Part of a small language model's weights: width 384, a variant of Adam for these matrices.
MLP neurons of a small language model. Each row is named by its layer, matrix (gate and up: input weights) and neuron, and shows model dimensions 128-223. Each number is 128 + 24 x the weight over its row's rms, rounded and kept within 0 to 255. A neuron's up and down rows have the sign that makes its largest values positive.
After each neuron's rows, "fires after" lists the tokens most often just before its 100 highest values on Wikipedia text that the model never trained on.

L5.gate346 [126 131  84 136 161 133 165 117  89 119 111 111 105 125 159 149 120 109 127 151 136 143 121 163 142 141 104 110 121 116 130 141 105 116 131 158 168 125 148 156 193  85 128 126 121 133 112 146  98 139 158 117 173 129 108  93 155 114 126 156 137  97 109 125 121 154 123 120 149 128 113 152 146 106 104 102 161 122  88 148  84  70  94 151 170 127  96 150 116 152 105 126 139 111 131 139]
L5.up346 [158 152 121 136 137 169 128 133 112  85 119 119 158 115 123 135 143 118 109 167 128 143 130 148  84 168 146  98  95 128 153 139  99 109 157 133 109 134 131 136  97 134 127 129 105 124 113 116 143 168 111 113 104 128 125 147 142 142 164 167 132 128  90 126 159  73 110 139 134 144 118 150  90 121 147 146 120 110 115 150 109 101 105 112 127 147 120 152 116 114 108 145 101 123 125 144]
fires after: " ", "op", " (", "enc", "c", "er"

L5.gate592 [156 103 166 117 121  86 144 117 116 164 113 116 143 156 164 110 124 119 106 161 112 128  51 109 136 130 100  96 104 125 179 150 104 120  99 153 185 104 117 138 106 120 133  94 155 137 113 134 100 108 106 115 102 149 101 152 164 137 107 111 103 119 108 144 118 127 189 158 124 100 152  62  93 135 173 111 125 142 126 110 112 139 109 157 104 130 122 151 126 137 103 120 144 134 112  95]
L5.up592 [115 149 150 159 135 114 140 139  88 138 127 114  64 163 106 136 108 110 114  82 197 138 136 102 115 108 140 161 136 138 153  95 108 109  91 162 131 119  93  98 117 107 101 122 154  94 126 163 142 151 109 131 131 180 121 116 142 140 135 108 119 100 110 169 134 150  97 183 110  67 114 152 144 107 157 112 138 107 132 136  98 150 132 128  95 151 122 124 143 163 118 159 143 195 107 105]
fires after: "p", "b", "f", "ph", "m", "r"

L4.gate137 [ 95 121 178 143 123 187 131  62 117 100  90 149 102 114  80 133 132 127 152 128 113  97 123 149 135  68 128 134 165 128 126 129 103  94 138 125  88 139 140 136 140 108 121 102 113 126 160 116 140 124 140 107 180  80 129 125  89  96 117 165 161 133 117  85 145 155 123 116 130 151 128 101 115 131 139 135 138 128 113  93 123 112 148 115  88 148 146 130 149  93 131  84 132 127 161 154]
L4.up137 [150 133 195 154 127 150 124 122 146 114 117 178 173 138  58 111  89  85 152 113 111 122 129 118 131 106  94 131 141 174 141 119 162  72 110 100 155 144 168 130 145 120 123 143  99 128 134 183 151 132 151 126 167 147 116 130  68 149 136 140 124 134 135 122 170 144 107 123 117 155 119 126 108  93 143 173 118  73 105 167 136 114 141 156  80  87 137 113 144 134 149 121 163 104 152 158]
fires after: " U", " St", " le", " W", " D"

L8.gate107 [141 152 157 142 121 135 151 127 141 144 115 133 103 146 115 126 121  92  98 109 107 132 112 103 142 138 170 129 150 150 113 127 147  72 128 141 133  87 151 139 149 117  85 127 175 145 115 137 111 135 177  86 127 162 150 140 118 131 117 145 125 132  96  94 122 188 110  99 144 140 143 162 145 115  89 152 112 116 107 111 133 158 140  98 149 108 107 111  80  98 144 109 155 117 126 140]
L8.up107 [146 126 119 101  97 154 120 116 156 144 112 109 117 108 144  86 138 108 167 181 109 124 126 136 120 175 147  93  88 133 139  75  78 191 157 100 139 156 150 134  91 122 134 154 169 137 139  83 136 138 121 166  87 191 124 115  92 152 118 128 160  96 134 131 106 161 131  99 128 133 134 113 151 148 142 143 127 115 114 125 118 112 161 135 151 122 118 119  99 131  99 113 123 125 109  99]
fires after: " M", " Al", "p", "ch", "m", "v"

L13.gate722 [122 161 130 184 151 154 111 158 124  84 112 134  88 103 108 115 148 160 113 118 110  87 122 128 108 119 146  97  93 138 117 102 149  99 142 137  96  87 114 145 166 127 112 137 120  93 130 101 130 107 146 133 168 127 111 125 123  82 116 146 149  93 136  89 145 144  95 119 129 110 124 179 139 127 156 165 145 132 103 122 118 119 127 114 148 125  94 160 161 119 102 138 173 113  84 151]
L13.up722 [108 143 157 138 125 125 149 117 146 120 134 145 111 163 144 130 117 156 169 137 140 147 139 139 111 107  92 100 158 150 107 148 141 106 140 138 144  84 129 152 115 120 115 103  93 119 120 101 103 160 145 177  86 129 134 131  88 107 106 117 136 174 152 135 123 193 107 131 112  76 130 131 126 120 132 162 124 122 122 158 102 154 132 141 124 109  87  88 156 119 135 149 132  91 100 106]
fires after: " ", " |", "-", "|", " in", " L"

L8.gate577 [154 133 118 148 135 131 104  60 110  91  93 137 110 144  94 160 146 143 108 162 105 110 137 105 128 114 122  88 161 161 130 139 117 173 170 116 115  98  87 159 129 115 125 149 123 116 101  89 114  64 135 128 145 156 129 136 114 124 136 158 167 105  91 118 144 119 104 155 129 108 112 139 139 156 140 160 102 120  34 164 131 119 147 150 142 121 120 120 146 113 116 142 139  87 127  92]
L8.up577 [117 117 127 134 145 114 129 122 144 145 139 137  87 135  90 124 125  73  90 128 105 158 143  76 136 131 156 118 192 108 101 128 141 134 159 101 143 151  99 164 106 102 157 142 147 129 106 114 122 115 160 122  80 180 156 173 133 115 134 138 141  85 138 127 127 151 133 169 134 171 116 159 154  93 136 132 125 114 103 124 151 157 110 109 168 117  69 131 139 150 140 126 156  91 160 137]
fires after: " |", " ", " C", " Tit", "ame", "andidate"

L9.gate68 [123 144 127 139 152 103 122 149 140 145 127 134  98 155  83 133 144 131  73 115 144  99 112 146 101 144 140 114 112 151  97 141  79 106 174 137 103 155 118 131  84 177 113  98 145 172 130 146  93 160 158 162 131 116 155 110  95 137  87 115 164 124 116 106 117 140 105 120 172 109 144 151 140 150 119 110 136  81 135 186 108 160 140 136 136 120 129 153  97 142 172 132 155 113 106 135]
L9.up68 [140 139 142 146 137 112 140 158 125 126 142 122 125 132 108 135 137 144 136 121 142 119 131 128 122 111 134 129 132 153 100 134 142 114 172 127 115 140 112 121  98 142 115 127 106 177  76 168 114 124 129 133 116 118 111 166 124 122 114  61 178 122  68 131 127 148 104 138  78 133 132 113 152 131 120 141 151 111 172 178  92 120 111 127 144  84 161 171  76 120 155 171 112  84 155 158]
fires after: " ", "–", "-", " (", " G"

L12.gate994 [156  94 137 142 141 162 120 109 172 148 110 132 140 167 121 139 120 108 131 166 100 100 156 155 111 116  94 118 113 137 117 168 123 129 127  85  99 147 147 118 115 153 171 119 105  91 143 153 141 112 127 114 163 137  90 134 117 126 117 130 183 145 120 100 110 151 141 129 118 103 146 128 147 113 124 125 162 138 105 144 125 101 170 116 140 168 139 135 109 114 133 149 115 137 155 138]
L12.up994 [135 157 150 174 159 121 124 112 123 121 120 106 147 139 167 127 109 140 128 129 143 132 145 175 115 112  75  80 107 163 131 148 166  87 106  81  90 130 106 111 122 140 122 134 137 129 131 107 143  78 107 119 137 117 114 111 168 165 145 120 131 131 130 142 156 125 123  90 120 109  80 117 141 125  80 176 130 118  92 124 142 162 165 145 110 164 133 167 141 147  88 123 118  98 139 148]
fires after: " \"", ".\n\n", " (", "\n\n", "=="

L2.gate436 [129 159 125 145 114 160 163 135 125 110 120 130 157 131 120 162 138 137 120 152 125 108 147 127 151 123 119 138  84 100  87 164  91 131 167  92 148 135 150 108 132 140 105 103 134 132 134 100 132 129 130 103 131 109 118 141 127 128 123 104 196 134 123 128 142 136 139 144 115 100 189 112 125 125 155 140 178 109 140 162 122 113 112 121  87 107 123 133 103 116 132 153 178 117 117 134]
L2.up436 [127 138 125 142 119 121 170 118 150 126 108 112 170 102 134 173 153 178 144 134 120 123 170 133 121 117 106 119 117 125 132 146  93 149 150 124 127 124 106 117 169 115  90  97 165 124 160 101 153 112 125 112 155 121 126  99 127 125 113 107 189 156  88  95 136 129 150 107 109 102 137 134 115 145 146 142 160 140 138 146 112  85  92 137 125 144 117 140 119 109  93 103 206 120  99 174]
fires after: ".", ".\n\n", ".\n"

L2.gate665 [146 140 114 140 137 157 119 152 135 143 139 145 151 126 130 120 116 111 167 160 115  96 131 148 151 114  96 114 153 156  86 127 113 128 131 118  95 141 111 125 143 119 107 106  93 124 126  90 126 126 135 132 175 128 145 144 150  94 113  99 191 138 137 124 116 109 100 133 140 109 150 143  95 134 131 123 178 116 122 149 137  63 154 138 140 129 136 116  91 139 161  88 172 164  97 101]
L2.up665 [126 159 169 133 140  91 129 142  89 119 123 117 146 115 143 136 114 105 130 122 126 145 181 115 123 105 139  86 121 108 146 154 104 140 126 109 108 130 111 126 109 169 110  86 195 102 143  82 181 119 141 134 136 119 137 160 133 173 131 120 147 137 132  96 160 112 142  96  86 138 113 125 113 146 176 167 151 124 127 134 117 119 115 109 134 152 123 145 102 155 150 150 148  77 124 114]
fires after: ".\n\n", ".", "\n\n", "==\n", "\n"

L5.gate434 [148  95 139 133  91 139  90 100 109 160 122 109 124 169 132 140  72 124 147 151  95 125  90  86  94 113 139 137 129 135 146  79 148 152 135 152 123 113 138 106 121 151 150 123  82 152 120 139 146 149 133 158 143 154 118 183 119 135  87 149 139 102 125 124 114 119 119 101 150 128 117 124  94 175 143 141 165 182 124 110 116 131 116 141  87 128 106 143 130 107 106 108 154 131 127 123]
L5.up434 [116 108 150 156  69 115 143 139 193 127 119 122 132 142 136 144 156 158 100  88 126 175 143 118 137  99 153 128 107 162 119 112 137 156 114 183 144 114 118 136 147 146 159 113 152 144 100 131 131 104 102  93 184 164 170 117 125  80  67 145 123  99 139 117 125 156 153 107 105 182 151  97 104 138 109 125 134 104 114 162 101 124 140 131 152 120 134 153 127 135 112 159 116 130 152 149]
fires after: " U", " T", " t", " Y"

L5.gate615 [ 88 110 138 133  97 171 133 132 124 118 132 126 119  80 126 163  97 169 150  95  83 101 128 130 113 121  88 119 157 121 139 131 132 141 100 121 105 145 157 168 155 123 126 105 134 126 188 139 122 115 133 129 179 116 140 104 145 110 102 123 155 114  96 115  93 165 176 127 121 136  68 133 142 124 128 123 118 127 138 159 117 117 121 160 127 166 127 142 116 129 156 148 185 148 155 123]
L5.up615 [118  93 145 158 140 134 137 118 133 113 137 123 130 150 128 176  76  86 152 134 102 115 142  97 166 114 178 129 129 110 149 162 145 123 149 114  99 152 112 155 141 149 150 124 124 143 137 141 154  78 104 152 143 115 122 120 104 114  91 100 138 126 151 125 111 113 138 103 102 138 144 140 135 118 136  73 105 142 130 141 116 144 110 123 143 117 158 119 112 160 109 106 154  78 120 156]
fires after: " L", " l", "L", "os", ","

L11.gate798 [109 154 110 130 159 160 153 113  78  96 117 156 110 133 130 140 111  71 136 122 127  89 150 155 130 147  89 116 100 130 102 163 112 157 185 123 116 166 109 145 131 149 117 103 118 112 142 118 136 157 126  95 157 127 101 109 104  97 137  81 171 122 115 146 135  95 142 159 122  83 121 153 106 160 149 151 143 112 140 145 109 141 126 129 128 118 129 115 105 123 174 133 169  90 145 128]
L11.up798 [128 138 189 166 179 134 148 102 132 149 111 136  90 125 134  94 109 138 116 178 111 139 111 149 140 106 112  98 148 141 121 133 130 132 164 129 132 132 132 104 143 143 138  94 127 131 123 109 157  92 122 103 167 114 136 115 134 149 124 115 123 135 122 119 134 108 115 145  87 114 129 133 129 119 136 104 124  96 112 121 128  78 149 135 138 144 111 133 124 124 159 147 141  87 152 152]
fires after: " (", " |", " ", ",", "w", " in"

L9.gate245 [134 113 101 108 144 165 114  61  96 167  93 142 133 144 138 112 109 109 150 138  90 121 122 124 129 128 123 100 193 129  97 120 142 141 148 121  77 118 125 125 150 140 132 146 104 114  98 133 157 118  98 161 160 123 139 156 155 131 136 147 169 109 112 127 151 165 137 148  94 111 136  83 110  90 171 134 131 128 114 105 111 132 130 132 140 124 138 124 122  96  93 152 127 101 148 142]
L9.up245 [138 132  80 132 129  94 140 117 140 136 111 108 107 123 136 167  91 116 129 130 133 110 119  86  89 155 134 154 125 141 106 107 167 130 122 152 140 161 151 108 132 118 128 179 109 146 121 153  99 121  82 160 151 135 154 135 159 128 116 150  87 117 117 117 115 127 161 107 139  96 128 132 144 152 136 103  72 136 140  99 113  99 201 111 136 143  92 106 139 127  86 127  98 145 122 141]
fires after: "20", "19", " hel", "\n\n", "–"

L9.gate898 [163 139 151 176 118 141 141  86 128 128 126 160 127 161 127 117 138 121 160 106  81  94 124 128 113 131 144 134 130 133 128 136 131 164 111 174  91 143 123  90 102 147 111 103  98 136 114 159 120  83 141 106 148 118 112 133 137 115 130 177 121 117 134 110  89 123  97 115 126 130 142 138 125 178 126 110 145 165  85 170  77 122 134 149 120 124  98 148 108  95 122 130 120 113 107  91]
L9.up898 [112 128  83 148 143 134 118 104 139 156 115 106 120  70 158 119 122 111 150 167 148 116 130 137 120 125 130  92 135 114 131  87 157 122 113 117 127 117 105 107 160 129 139 104 112 144  95 128 148  75 128 137 155 138 124 134 107 153 109 110 160 157 119 160 160 122 134 148 103  98  90 130 125 132 136 125 119 144 160 181 179  83 103 115 129  89 167 115 110 106 112 158 135 155 166 118]
fires after: "-", " \"", " (", " S", "S"

L11.gate1021 [124 148 126 107 107 160 134 145 137 139 147 125 110 146 117 148 123  83 146 105  90 115  72  99 181 117 143 134 128 139 145 127 106 118 113 108 109 155 103  98 203 184  71  93 108 112 137 111 129  96 174 152 152  94 123 161 120  94  75 151 151 110 157  94 103 107  77 112 185 126  67 141 142 136  98  96 139 103 118  99 134 143 146 148 163 117 119 132 144 147 159 109 151 149 100 105]
L11.up1021 [138  99 148  61 119  87 160 143 108  96 170 112 128 165 125 126 111 166 122 151  92 111 141 131 100 141 138 127 141 114 160 129  89 150  84 118 136 162 113  78 149  94 113 115 124 131 104 152 145  88 156 121 161 133 130 128 133 179 115 145 128 134 148 123 104 109 162  87 128 110 134 152 114 163 172 131 122  90 131 124 114 170 140 123 134 153 131 119 134  78 100 118 107 109 161 146]
fires after: ",", ".", " the", ".\n\n"

L5.gate77 [149 132 135 143 131  99 139  96 107 103  96 110 166 104 165 122 118  96 170 147 129 127 117 126  94  98  78 131 160 109 130 119  99 133 142 106 159 141 137 125 144 108 130 120 141 142 143 124 141 136  96  86 144 121 160 134 145 128 127 154 144 134 161 106 135 104 123 172  89 124 140 107 125 146 160 137 180  88 121 128  94 114 129 167 154 145 107 155 101 139  87 140 141 100 141 137]
L5.up77 [137 178 137 173 152 151 122 127 116 157  93 113 139 147 136 128 128 110 134 103 150 113 160 150 177  77 120 117 108 137 123 113  88 111 109  70 103 147 123 152  92  90 119 155 153 147 110 151 103  87 109 136 108 108  84 143 143 102 131 123 107 117 182 125 115 126 161 167 107  96 115 126 160 112 117  95 120  66 112 127 103 152  79 115 118 127 133 124 113 155  99 142 113  98 123 106]
fires after: " ", " c", " (", " p", " P", " up"

L8.gate511 [134 116 128 141 150  98 142  86  99  95 152 134 148 184  93 171 154 111 122 144 141 144 131 145 124 119 140 155 133 121 166 101 100 142 165 128 117 129  59 155 144 104 100 126 152 119 117 158 128 104 168  87 158 148 134 143 116 133 119 155 105 102 113 110 105 114  92 116 130 113  95 127 116 141 150 104 123  80 104 152 102 121 106 165 126 123 127 129 166 148 109 125 139  94 149  99]
L8.up511 [167 106 124 127 142 134 145 126  91 103 108  96 173 140 129 168 186 130 108 112 145 124 148 137 124 137 146 105 131 143 156  96 124 151 115 122 136 131 132 141  96 142  95  74 162 120 131 145 162 128 132 119 162 133 121 174 126 168 140 119 128 123 124 121 150 114 127 149 111 100  91  95 133 136 125 128 136 120 152 125 116 117 125 147  96 118 147 168 147  99 132 170 106 105 138 124]
fires after: " ", "a", "\n"

L12.gate84 [133 143 132  95 109  30  97 115  81 139 130 108 116 151 163 159 137 138 153  90 123 130 115  88 121 126  94 116 135 139 168 126 105 106 128 137 141 130 113 181  94 123 139 153 118 151 134 142 117 130 124  88  99 140 137 149 138  51 157 194 137 135 135  51 115 130 104 124 165 139  84 148 110 141 108 121 112 153 104 150  81 172 118 146 111 118  92 149 138 101 130 145  98  99 120 140]
L12.up84 [ 85 148 129 101 117  61 105 151 105 117 117  92 154 157 136 134 119 182 111  93 144 131 149 122 128 126 145  92 101 116 117 128 133 115 143  86 129 111 111 154 107 101 129 119 136 189 152 131 117  89  90 112 136 125  89 146 122 143 159 140 151 133 118 117 127 155 135 127 114 151 107 141 101 166  96 108 127 121 163  86 122 152 144 130 149 152 135 200 117  72 107 123  96 104 147 136]
fires after: " ", ",", "-"

L11.gate868 [129  98 138 131 151 134 143 100 125 115 152 129 143 160  89 145 103 128 124 191 116 163 119 181  94 114 135 119  61 151 131 110 103 113 156 124 129 127 110  95 128 110 127 157 179 110 159 134 111 149 153 113 113 119 141 123  78 137 118 155 159 103 104 110 122 149 165 152 112 162 136  79 143 119 131  97 132 165 136 136 148  87 133 129 122  99 148  94 147  91 131 164 125 167 135 135]
L11.up868 [137 146 138  96 154 119 114 130 138 102 127 100 179  94 140 143 141 141  80 107 114 115 135 176 127 145 170 137 135 136 133 137 164 157 149 122 130 134 147 123 182 162 104  93 139 123 157 118  91 153 142 128 146 136 171 128  94 130 120 144 146 135 133 140  82  64 152 180 153 162 102 121 120 141  91 109 159 120 137 110 148 101 108 132 123 121 133 175 114  99 149 144  87 104 137 142]
fires after: " ", "|", "in", ".", " h", " H"

L5.gate958 [ 98 140 117 147 169 158 130 115 138 125 137 150 185 145 155  86  86 110 108 132 121 132 120  80  97  69 142 147 115  74 135  79  95 114 140 103 115 137 119 135 115 162  84  91 132 147 127 143 131 169 120 106 180 117 104 130 105 149 114 118 124 168  49 114 150 138 115  87 154 158  92 115  77  83 134 117 198 147 125 134 116  74 144 132 159 145 145 134 110  99 138 140 133 105 116 112]
L5.up958 [158  90 123 137 109 147 115 136 123 106 109 129  96 100  95 130 107 136 166 111 134 131 137 106 149 129 153 148  69 118 173 100 107 118 103 103  89 147 140 133  98 144 130 107 121 166 121 165 166 131 155 116 143 119 110  78 149 123 114 112 168 151 115 132 112 154 120 145 155 128 135  77 164  94 136 127 176 102 164  99 137 146  75 150 143 129 143 107 137 136 157 116 146 170 124 130]
fires after: " l", " g", " J", "'", "h", " G"

L9.gate1007 [110  89 126 168 140 178 134 127 153 106  99 162 124 113 157 103 143 108 157 168 124 102  98 149 151 122 115 123 129  90 108 125 140 126 161 151  97 136 111 145 108 125  76  97 139 180  99 125  81 162 136 144 158 133 129 131 116 135  86  87 156 147 103 109 150 138 152 114 126 135 144 111 128 106 154 124 133 157 136 152  83 116 132  97 163 144 141 148 124  92 100  93 112 123 102 154]
L9.up1007 [152 121 140 145  93 138 132 134 119 126 116 121 110 134 132 125 151 141 173 113 173  95 157 125  60 149 166 153  95 169 138  97 116  86 118 185 123 133  99 123  83 140 100 154  97 147 125 108 105 148 112 132 109  89 139 153 118  85 145 116 145 188  87 155 110 108 148 137 165 100 109 123 106 122 142 108 148 149 127 125 119 115 152 157 116 140 151 140 106 149 132  95 128 133  77 162]
fires after: " |\n", "19", " included", "20", " "

L12.gate433 [148 154 143 168 127 118 165 127 101  88  94 121 133 102 161 171 118 129 123 155 126 126 135  97 103 115 150 128  82 119 127 100 121 131 146 123  91  74 116 168  98 110 121 103 139 187 172 144  96 112 131 159 158 109 147  78 125 121 117 125 129 117 105 130 116  97  73 170 117 143 101 112 116 140 125 153 118 142 106  90 109 137 135 180 151 114 119 165 137 122 159 104 122 121 116 115]
L12.up433 [158 111 147 171 137 156 124 136 106 119 132  96  95 146 136 147 127 134 125 167 135 124 158 128 134 196 123  66  98 101  98 169 120 158 161 129 121 117 148 127 108 119 114 111 105 125 132 109 113 154 150 135 137 121 142 112 134 147 110 115 121 117 116 145 107 168 141 119 168 120 122 118  84 113 104 165 127  89 125 145 104 144 149 103 161 145 124 141  83 133 118  95 155  88  78 101]
fires after: " ", " l", " L"

L9.gate1000 [113  96 116 130 193 134 144  57 114 129  82 105 139 137 144 165 154 125 116 153 138 124 116 176 126 122 139 123 123 105 115 135 154 127 154 150 110 163 115 167 106 182 138 128 112 125 142 115 123 100 137 112 158 136 154 174 134 121 138 123 166 130 103 109 135 147 138 128 110 119 154 111  70 123 152 105 141  77 136 138 140  86 172 158 116 143 124 144  89 132 116 143 167 126 127 134]
L9.up1000 [122 119 124 125 134 135 135 163 157 138 157  89 164 139 126  85 110 111 127 125 141 162 151 131 154  94  97 132 102 164 140 105 133 149 136 136 140  86  96 119 127 160 152 115 117 112 110 135 101 100 165 124 121 167  87 161 158 140 110 132 123 141 148 147 132 151 129 119 114 116  90 118 156  87  94  82 151  89 125 124 141 116 112 117 131 146 104 133 112 115  93 116 120 103 157 122]
fires after: " ", " (", "\n", " in", " =\n\n"

L12.gate44 [123 146 186 159 131 179 145 128 103 162 119 134 153 150 128 123 110 122 108 158 155 121 118 133 139 120  97  93 167 119 132 140 110 120 128 109 107 131  94 137 142 143 139  97  93 119 139 140 100 154 109 132 113 108 155 118 125  89 122 120 136 123 146 129 109 159 140 131 165  91  90 127 143 149 167 119 169 123 124 183 109 119 103 137 146 110 111 153 142  85 168 140 145 114 144 128]
L12.up44 [116 100 196 166 132 127 118 112  81 168 156 112 123 149 109  85 115  97 151 155 147  98 147 134 167 113  95  82 150 162 138 118 116 110 134  98  84 106 117 107 136 125 150 115  91 123  93 116 122 124 107 151  92 131 132 152 147 125  96  60 170 128 122 148 114 115 132 121 121  98 109 106 174 144 160 115 166 134 161 115 145  99  86  87 144 114 139  93 150 124 124 130 160 143 143 123]
fires after: " \"", " ", " (", ":", " the"

L5.gate936 [ 79 134 171 118 136 156 106 133 130 121 113 143 126 101  88 109 108 120 140 132 148  85 148 125 131 122 137 126 115 127 111 145 127 129 125 108  89 159 124 141 126 148 101 118 140 104 127 116 123 151 144 156 112 154 130 156 127 110 119 128 188 122 129 129 102 119 112 141 136 140 110 116 102  90 127 122 171 101 139 170 129 132 137 139 116 140 131 141 122 139 132 142 194 148 127 139]
L5.up936 [150 112 139 104 128 128 120 110 143 111 108 114 115 122 156 141 116  52 188 142 163 105 154 141 114 143 193 138 128 189 141  86 153 134 113 139  82 100 147 176  75 135 147 132 122 104 115 145 136 133 130 141 132 165 126 115  99 133 102 111  98  98 181 148 133  99 113 175 157 155 130 128 130 116  95 128 117 101 135 150 152 146 176 104 132 129 109  92 146 118 140 169 120 114 143 161]
fires after: " l", " J", " L", " ch", " Br", " W"

L9.gate601 [147 133 119 129 126 154 140 133 122 151 110 123 117 123 169 151  96 157  65 140 138 139 102 116 110 107 152 128  92  73 137 108 110 113 162 109 143 108 155 139 137 150  61 169 153 178 136 141  86 137 146  95 128 115 104 178 145  76 167 145 159  78 104  89 112 132 143 130 126 137  54 115 123  93 107 130 155 128 101 189  87 167 113 135 147 138 133 158 167 106 153  94 132 113 108 120]
L9.up601 [108  86  97 118  69 141 128  99 130 105 120 134 139 125 118 140 160 114 128  99 146 125 156 104 125 143 138 138 149 121 128 125 165 127 169 112 133 123 142 152  78 117 107 115 146 114 110 149 124 159 130 103 110 130 145 169 105 159  92  99 165 131 123 114 116 101 120 178 114 149  46 115 117 120 171 147 132 131 146 134 110 105 116 114 140 128 159 132 113 110 144 156 159 149 115 172]
fires after: "20", ":", "19", " ", "u"

L11.gate303 [153 148 129 121 117 112 136  90 138 100  87 126 131 108 138 177 137 112  94 121 172 127 126 184 128 145 129 143 111  83 147 140 104 125 160 135 111 120 130 146 127 119 116 134 124 125 160 169 115 107 153 122 107 134 106  97  98 156 145 130 147 125 166  96 108 111 132 171 155 124 137 135  95 134 107 128 132 129 126 153 119 139 137 159 150 101 105 151 123 117 102 152 186 110 132 164]
L11.up303 [115 176 124 134  95 158 114 110 133 108 173 131 164  73 100 154 204 141  81 124 123 102 159 125 166 133 144 142 162 117 123  78 125 159 110 149 109 144 131 103 169 123 125 105 118  90 142 122 155 157 167 102 120 126 119 120 132 146 184  97 175 109 124 110 158 115 127 116 129 157 121 120  96 116 101 135 132  97 152 120 103 136 122 138 165 125 142 143 121 130  72 139 164 107 143 146]
fires after: " ", " (", "3", "2", "–", "4"

L4.gate633 [152 139 164 122  88 122 160 106  88 128 114 132 139 175 141 136  97 149 129 136 129 107 119 150 135 151 106 115  98 145 135 143 115 121 109 163 110 110 127 159 104 116 170 108 110 168  95 150 112  93 142 110 117 104  98 169 192 132 162 140 114  76 123 136 118 137 154 208 148 104 121  93  63 140 108  73 120 171  95 127 138 143 154 123 102 119 126 141 126 122  86 125 127  87 182 136]
L4.up633 [168 151 163 123 155 175  93 105 130 145 131 113 132 121  93 139 133 159 162 112 122 139 116 132 122 139 155 132 139  94 171 151 132 139 142 159 158 127 143 124  96 168 107 141 163 165 117 165 130 128 173 131 126 139 110 145 132 137 160 111 107 134 132 152 190 130 138 144 130 111 112 128  94 127 136 157 136 109 123 131 110 144 152 115 139  95 132 156 134 152  78 155 144 154 124 101]
fires after: "r", "i", "u", "ac", "p"

L2.gate916 [ 84 110 150 115 142 143 181 127 154 129 112 146 130 136 171  86 121 131 121 123 103 105 125 120  80 149 161 175 125  91 135 126 103  95 120 116 108 135 107 107 141 153 122 106 116  95 120 141 164 142 164 171 159 152 112 106 166 132 134 132 123 121 137  93 142 109 101 113 156 169 117 125 112 136 134 108 166 126 163 122  92 150 103 176 121 139 100 141 118 105 144 149 162 124 113 135]
L2.up916 [ 82 153 142 187 109 118 111  83 169 154 152 133 137 129 120 137 112 154 107 130 155 127 128  88 133 101 130  92 115 131 127  86 143  98  94 119 120 115 135 130 107 118 157 102 150 113 128 153 128 145  87 113 158 123 108 157  92 179 103 113 130 102  99 129 125 150 135 109  80 105  99 136 123 126 168 114 159  79 133  83 134 153 116  92 128 161 124 128 166  94 133 163 105 111 121 124]
fires after: " cl", "'", " c", " f", "h", " prop"

L5.gate197 [ 93 107 125 100 111 115 116 105 114 117 103 103 122  89 154 102 119 112 131 121  81  86  97 150 119 139 115 112 127 115 152 163  64 154 118 139 121 115 138 116 140 136 117 145 125 127 130 140  74 150 136 114 107 125 151 117 158  79 101 144 143 135 115 118 135 203 133 106 152 133  97 146 129  84 128  70 156 147  89 127 143 115 118 110 128 115 121 145 164 128 135 161 148 109 125 107]
L5.up197 [101 133 124 124 167 160 122 146 178 149 115 138 165 122  94 122  91 135 154  69 145 100 142 101 103 131 139 157  84 113 119  97 134 115  85 116  91 120 117 149  87 160 135  99 183 130 118 104 114 120 106 113 136 122 160 153 130 125  61 141 123 140 122 153 147 125  93 115  99 129  62 121  93 112 134 141 145  87 132 103 161 147 146 129 135 118 157 142 133  81 116 163 120 130 139 156]
fires after: "'", "y", "ch", "s", "r", "h"

L8.gate719 [130 120 158 158 137 100 126 137 131 110 139 148 143 131  98 155 153 121 183 123 131  90 134 159  78  98 130  78 162 205  95 104 109 126 140 136 136  93 141 163 118 117 112 141 119 149 121 152 154 143 148 161 120 154 153 151 145  66 159 145 152 149 122 149 125 126 137 144 130  96 126 141 120 128 123 132 130 138 109 112 117 131 163 152 107 152  88 162 127 158 133 122 146 157 129 122]
L8.up719 [118 167 166 154 127 167 175  93 132 166 137 106 132 180  96 126 110 158  79 129 137 118 112  88 109 112 108 122  91 141 106 139 134 131 121 134 100  80 164 147 110  96 150  93  75 130  71 137 134 126 129 116 111  91 156 142  83 115 127 110 146 127 119 161 165 133 155 131  90 148 107 103 134  97 133 152 128 114 131 100 114 144  87 147 133 119 150 135 160  89 154 161 135 141 107 137]
fires after: " |", " C", "(s", "-", " Tit", "ength"